MLP neurons of a small language model. Each row is named by its layer, matrix (up: input weights; down: output weights) and neuron, and shows model dimensions 48-239. Each number is 128 + 32 x the weight over its row's rms, rounded and kept within 0 to 255. Numbers have three digits each.
After each neuron's rows, "fires after" lists the tokens most often just before its 100 highest values on Wikipedia text that the model never trained on.

L2.up879:146156195083105159101075103064107086087193124087113106115163098136118120133048084141180160205133051163100126080076114138135083152124207147159147079102088150100111127104197125110190140125113118083172130134161125105101179143127160077163185119188128158106105109189150066119137133131148074094079124113143086136172154154170105116153102186157152107138117138072153103159104114156105149143161196129175126092073086106124153097160113119159114150151171126061121093104113078175158139120144101094119140120108120176133122164083080092134106153117127163177121154121096173130076172139096162126
L2.down879:099159103135067116114127155151154135175140144139148123090133092128127144084179050150156136098120159161109084136095139151124115165136112057120058157202105148125089093162131104094128104127159094151168117154134091079160131152137160104097097099058157134141106153163118170142127107157087135125148065094152081107211127087102089110129171114094113157118117145089148153083176130147123171090148150186109135126122138135105190123128130153009108101101094096153107128121187132153175117111122055125100133110145167151166155117178151068157167148126103193151084135101124181154110169090121122164
fires after: "0", "5", "8", "9", "1", "7"

L12.up665:146128117089135064149146127116148164098139174079119087127131125137162131147152131139140093109063080155131132110128112155160151125118138106155205148148166155110078038075109092133132110147161165110140100082159127104122120088076134129087188167212121167103099073170150117120137200119141150173129110114111110098163112152118134185125087122071110132135171168121158093131176093119106142059172127130136093182120138086191103131080116130144148123085138117145122109133120137166106163204123116111152162123125145116119130062171136128185121194119139131100182102121147077092147114157082174162
L12.down665:117058155130120164093082147086091119138121150133102131124140093128125121171175119153112110076156130100085129152114109069103149148138173096110085138085129104105101159132104154123090157149115165138107144159098184135173089167074099140156165161150105108129112135132163097135122095129162125143082121103112135131085093134164142112185078109058139199164131077118127075139144170174145176183059076107109192106150109127160104135074136087079147134108117216127137121218128101156089119172111102098065090116157173127089126122110112113108142098129090109176162110149135146160162088100157119241
fires after: "9", "0", " |"

L2.up720:116132111172117116088162151107176106122149144130114123089101171158151107117146081109160181208129149172082150055092162141098152187164146110140124145091081128118111068085145148128154040091104076169102102145132169118056136146113188130147156106094129088137054054157131112103187170175177103186130135150156147114183132144148104140152134114148110175150140157113126173149088087145147105130118114194136101144108087130091111145070142173173144173127150101123099108166143108136096132124149138119161078136132080172078087164110145068132099142161162112108158090137094165124076138139096147132
L2.down720:085107152136146173071140172090096106073089075129129118136166120128106088099091087155150147123158120195141101076126122188076142098132198134079074095080132125110100117214188118102142144151141168126186147094184148134168181183127106154122092132100157107138072155172112137140176090172182135158134142128151162101185144126118107158168145116144183098114142115115090123150065181103097100105137184133070069120103189125132154168101123131166109104160132083106140058121129170138125109086145128111086146102060114134131123095150102105116123123129140111113109146121054170048108102125080108144
fires after: "0", "5", "3", "7", "4"

L10.up485:187121187105129097120134179106142139144155078179126157127118130164144220156125087095156103057145166143138124122144143149216148119116082137120203154159108146086128134101081048103089154164150127130141142159128109139170128137137190127124137125222120117073120155135159125122157109115116153134111167099184199101087085190120110147101100085121134082154122116115082116130170144215150137129125102091112159148125201111094097152123114170056123135090138076147189185119120175104116129089102083100086072163142132173119088092099148097112124128123140115090126125113130087137164176130070122192
L10.down485:091103070163169125083122069132145069123163150134158082158175101158146088124171195194094103172097086093140143133141148126074054101149131101156081122197155155146182147164151139103184104169081094074119111121067133088138078080120087151163127103107175090143130099127119125144088206180165065177138081155143064137145093084105088105108138148163136132148144174109181102101092153084092123121104106161147147110080073123121112115072143124158221160152113186139087111119137109151151129163114128129125119123112155128124135118148078098131176192098135200139118073149146142132151087178165135068
fires after: " a", " |"

L12.up15:148087122148126086162085104177088138106129151133095091127086125159115144182124148106102122082140151081121086195124140161124157066143121146135091143150138102045164181205121092097093119188199120137125112124155172180161146105129155098162164109127095038097170067173162169114157085133126139129159125072128062182098126093116125146104167079157128157105185096140101099143130119134124143098113167126166120134151117094175102176129174109073192135132123167163113145086121144066133130129148064090125102131141082150105111119141210110122164164130094141151139120087141130116145114118112133088
L12.down15:141142080155075159124101105056134079148216127115124103134117137152100164146127140121078119154031132130134100127141167072136132098151175106123119198120176092139076161070165126054122133179157129205130149123139148041107121103103099095158174103176124090126116107136191151092136149145109062176096131160123161056119111144134173124185133152147153173123157079119136103103133134136094133123120181112066072118136103167137146095104167084133106147140111128090151119122114119200095126117099162206077156145129118128132091098123140153128173116110126191108143139120108124103087067160177141156
fires after: "\n", " |"

L12.up211:137129147108135098102148100121091107101145212105118094103112154131106075135142074119168148141124164180074106089223037136099158121109158157111120091156119085135128153099164180169119167150090128111179126104114161110161141074121107146122103106220155087091160126063169165150120133081095106185073095119181119144143143178136118161197176113082111150152144131141133143106070147161106119152147139101112095151070145138136175130143127126110148132121083117104197097093116085151123162171128121098082100107169145078138169098162095098078143133127156107159125151143116098125105077142159178126
L12.down211:154117101143150046146151114146106096128161120151102161039110125158131127134112054128126132106117110134162109112154106147105134098234164126194107086139143106077093110142079219155164113144098141123133146099149164144096152125045173124146152175175123133132153114123160117144186116058143139158146172067166131156158076171130165123064101068143111124118167156154103145164099137106096153159111144140138127099116089115160105135127091106138091184112128090155174106123149118132142041141137158074166105124233150108112114108144179110095131146139158170186134147107095092185127172123155141135
fires after: "0", "9", "2"

L16.up630:114139107158146141174207132091110099212081083172120089136162146091089082118049121110154083133154143169142125177148128135128164072163078137084129125210110050123127142109087123154118149144094136136142094132145110147154154159086170109156106095153139100120081104164081101202126105103137179161114132178159152153113170109067091081102117110142156092139100141176093069160120147095185067137179132104059087161142161118091171153123154134122053147106127145102169155105159150084165167146162184125153161086135053087091132127155094116131141115079127116097145078122141148144120083147200169155
L16.down630:166120084147067117107109150079187199117129130031113099122099179146116106140090149096104142111129118171115150109103100137086170110123078151120139153068088168143165153116132152144148123133089097061182154095152156086129116117132137102132147195175120083165124124094088116128114088170093162132148078122123161178145124150117154132077092136126157119152144098148123117123115069186148130131129114153110116113180070144180122219190104134179159113061087114122128168118067159157093143129107102121097120177116152103158147141137079170134135183097064086112126101095157067138112130150088152133
fires after: "1", "0", "3", "4", "9", " "

L15.up7:132093148111104138147099130058101148181088101118138099138166117141078163119111077144142173098124153170142133099147094089130090115186182151091132101117160200101114151157104173083127098163124161189142144144124075198083110120162098163128115139185118097174142097119152144131124113193059154175154183174131130150068114136105084102121131125147144121157076110125053132174123124137114145141136106159117128146153079066130158154123136168103164067132146118157212091145126146140179108104146088151159102108153102090091149158108098143136096198090086214143167091112107149083055137069177111117
L15.down7:086116120138120105128100150102135155142100097087056143067167107165092136086105117137121095084096098109102167142158170131114166184109087131167083201132103166146118188127137113106058156153125094079159131090143166120153144141099165121110149162111106156153132082119163104124137128145118085103124106150147177112151113108140147069118089106135138109156125069127099121106164130132118088103116097147155093140169156169140115152180173105150119147103107161113143150120179140116122067104158166158177174116104103168112085080116125136149145146098155109105093182140106172125130208142130179146
fires after: ",", "0", "3", "6", "7"

L2.up844:159158133132091088134170120158136127085107111099137131113093112173116130119096120088136132138110089101170155153123124129110140146077129093098164080147133157089117109135124155141055094126165103160150064106107071088089169142106085070128084127169089078018177122161110113080101147111148086082150168211162169107094158129125153112124157085144132113125130136104164131095141146125171099141165167103134081133122100075176138153161181077151093135113119149144102128115139153158151123079178117081133109176111143105180103108143138128101186102122079109146149075138075101130153107084122131078
L2.down844:133119103105113115142107180130080149128102157155091143121063109109093172115139182125130131102171125201158183138105142119097136122141153054142181130109124108189124117117102144133153092146158128070096118115143110160169139100096105096136188111090165139161138108104173156113118094139104170136141149194129112099103096114138174150065076112108063143140087140160154125064103144122130121091107111135133095122098129169057115104157151063139112064105170195193044136153077136082143139138152170175098145134151106127143081164135095144155136080191097122163127135075090092121114096146150121142
fires after: " |", " ", ";"

L2.up351:054124128093121114121131195135199115101102129134158133165142162202120158089113136146068088126154125095123146141132115079109147130108133148125160149157165111090128061158110101092096166060082139094137155136166071152114113127113103124089102145091176144124130091092164122173143112083155140125128130142115194123076124128117103121118146164095177097186176128141133102178123113134145189167185152120150130117091111165127125111108109106124162110143042133141082140100158154084106123118160101189088135004116115156146084054119131147194130095117132183190125164110085149161114158104130157086
L2.down351:129098148120152161151142143143196076096113088161111145167162122110159177097131180145103116129130090134157198139137117127129128124129159200134179154096184161179149094099102124122066113163106172148092168120119193096108096106119081068156078130169159129088050138161073156145085103198113108144095121182097106126180134146093117132090173144116078111081135139209118103114083148124136114067124098106137128085122123150156064114135087134166184125131132138142091126177206129133147161085099135093124172105112140167138177187162122084189115182161146131141119112135104179125135158136166103106
fires after: " ", " in", " the"

L2.up401:124156118084114110167142100151111110113146146134121113158126106125099142100201155068123150128143096134099128185117138033162099125098136165116149143156127108125117089133091136111123129078108118126160178161140107148122170108157102145096092115120083106109139065061120140109111119123119163160137088114187189134077139126116202137084145145149181100128139121104133160139093117125133112170154122090210152127140122089141084100095101099125117121106148144176110138161200133146151102135132102164119122232096167085149094061209156155124118065103185141129081089182038138170210169073110123096
L2.down401:137106119156084101096126172123169167137045117150190095104157116182100172109158224086131150142123085065164134175108198139139179075114183143118176127123207137168104092191144148123146115200148116140089147153133108109145096186150103084099165138163137150114102095099134152159160109109089138124058110139077090106141112117097140104057114093094117130125130142187096082127081119100104142168106093158146091126129164161148136178079138125110134142104113119133056115143080108111107124094087191107105212109127134162139157141152143118193093148099140138158112164160147149133172075088146154137
fires after: " "

L2.up753:156128146182107180138167114105129129104228120140128090044153139152111097101079120183070181163104108111152121136139078146126139155084188145098132113105117110108138173109102184139192147087092147094090122152113101164146145135137157156109132098127161127096110129132140078077129133126207135200160152115120132113123144141161124108185125104156098130131154144091086097107142139078116149107104172114135104131097166111139135074136170097118083151064188135136199111118179104147095097171141112143079121115138127146076124185089090092117115182151154140176155107121088131121088127179105166151
L2.down753:129137178100120098129130185152109103114101085113055105176111130117117159129142089168173084182117094172122124124096094198099117107195185113141054073152090151126120111138150126127170146125115067148130143169097145109183177195163124070150088075119140078162106158167131081094117101195136128129122123083113112154144169088165136162109196156163127111110112171067125195101175111136091179117141128119111081131048139106126141147138125192166111118154086096139139082117145196177141124082140095129109139127083135112127152061139073149118152103177126105143105185173089155107141163130098134166
fires after: "0", "1", "5", "8", "9", "4"

L16.up936:163071113140138136118091062109155122094127153105085063165168128155096213159121157126145119166150139142151132103169088135100136127141124114125150126084140157178087102137156176114217119167132194126159145139113107144093155171154135157184127170077134146081160151125094114168140150145164137142179099091119164126110106071088157095126148110163149177154119149135058164030172171152093118132118130052088160098083119104106151082141148126075118134142117151179138158144109099045165137125115118082083141159087156103108119108152140090169081135076136148063115203170090111121159107119160132123
L16.down936:089161149112136149112054166096137103108101121111091119173082111149184074119114102107104074154106149025165212171128168058158148148125182127188154132167137111183157176129110158114111163166140126137094114147137145145077156158132128131069119134096117089131103151111106131164126142104148083096139037115158116090149047076100127074115043147177096140170152161152188127104161136128174100128189102119107174104139164126153119144101072182150111149116092184161107074112126121135076124104096141085159089143104097171112107150138100125108114102092074131125147153145152125113160141133150133101
fires after: " ", " in", " (", " |"

L13.up612:151069107127175123121102077123081072149134163133132153157090080169092127150089120165130082114121081129129111154146065166108134130110147104152146114183168128142136176178107138074136107092155133163144103172133086136144137137130086114176146111123129118072136117109176103137140170201079087131160106126154056113136125062109127107117166119095181120136120125121073126146092175148179119110101131134084087158171106075071108123130115095115135093133042135170133174085145082052121150121151131100131135165075156110115099116071157135188132136145102127126096161168166203106114127161120175106
L13.down612:152148162195122060161118116122195156157123093175157062128096148056163116122179126188113150220133136061097182181107130130082070081126146053153082165077121130063112098122149087115153152113120156112162122094126094151166082117142100138057146115140144123155108150130114181145082085113104110164155103091124166130155122060143123146140130071230099130116138127110141162125120114158105131161147116133086110098185124088150136151161090147095130101093079189141132083108214097173150136118157169149092079187143138171163099131104088129112140126130121086173127064135141092160163137100178106135
fires after: ".", "|", " |", " ", ";"

L10.up495:089153157126138078129113109143156142170063168109136112179114189109101100137081068124122062129138102155095149106140145139062171096140142142127133124180117092112077104138151144119093142147094148082157102097173127190162127101140126138143127114189115110118075116141119142114123163079153146139169077176141149099146185171145079134160123160100136149126162107150143131132125087100100131087174178146134069145108073115152161133106123113119122149058080091101174119141121160195092148136130088085141138144151149135125109075114124190148131116116103142147155143123192064120108098094116153101
L10.down495:090149135145114066062138163196115115072187181127144138133115092132142130114145108110132126107125078101181090097140117147119170087178092090129156170173098119104160130165099171102137143108152104128092122105139144113112143155077145078112187112119067107095100184086167072159108122138116176132144177068161163145104126088159152143104116072101155124089160067077118112125128134149209086141087109126157158178078178129199136086070145124155090170135122063130131103166122090130155157221116079106076127154138155119139163107176169111118169155128126146141194156092170087170108155150132112133
fires after: "0", "9"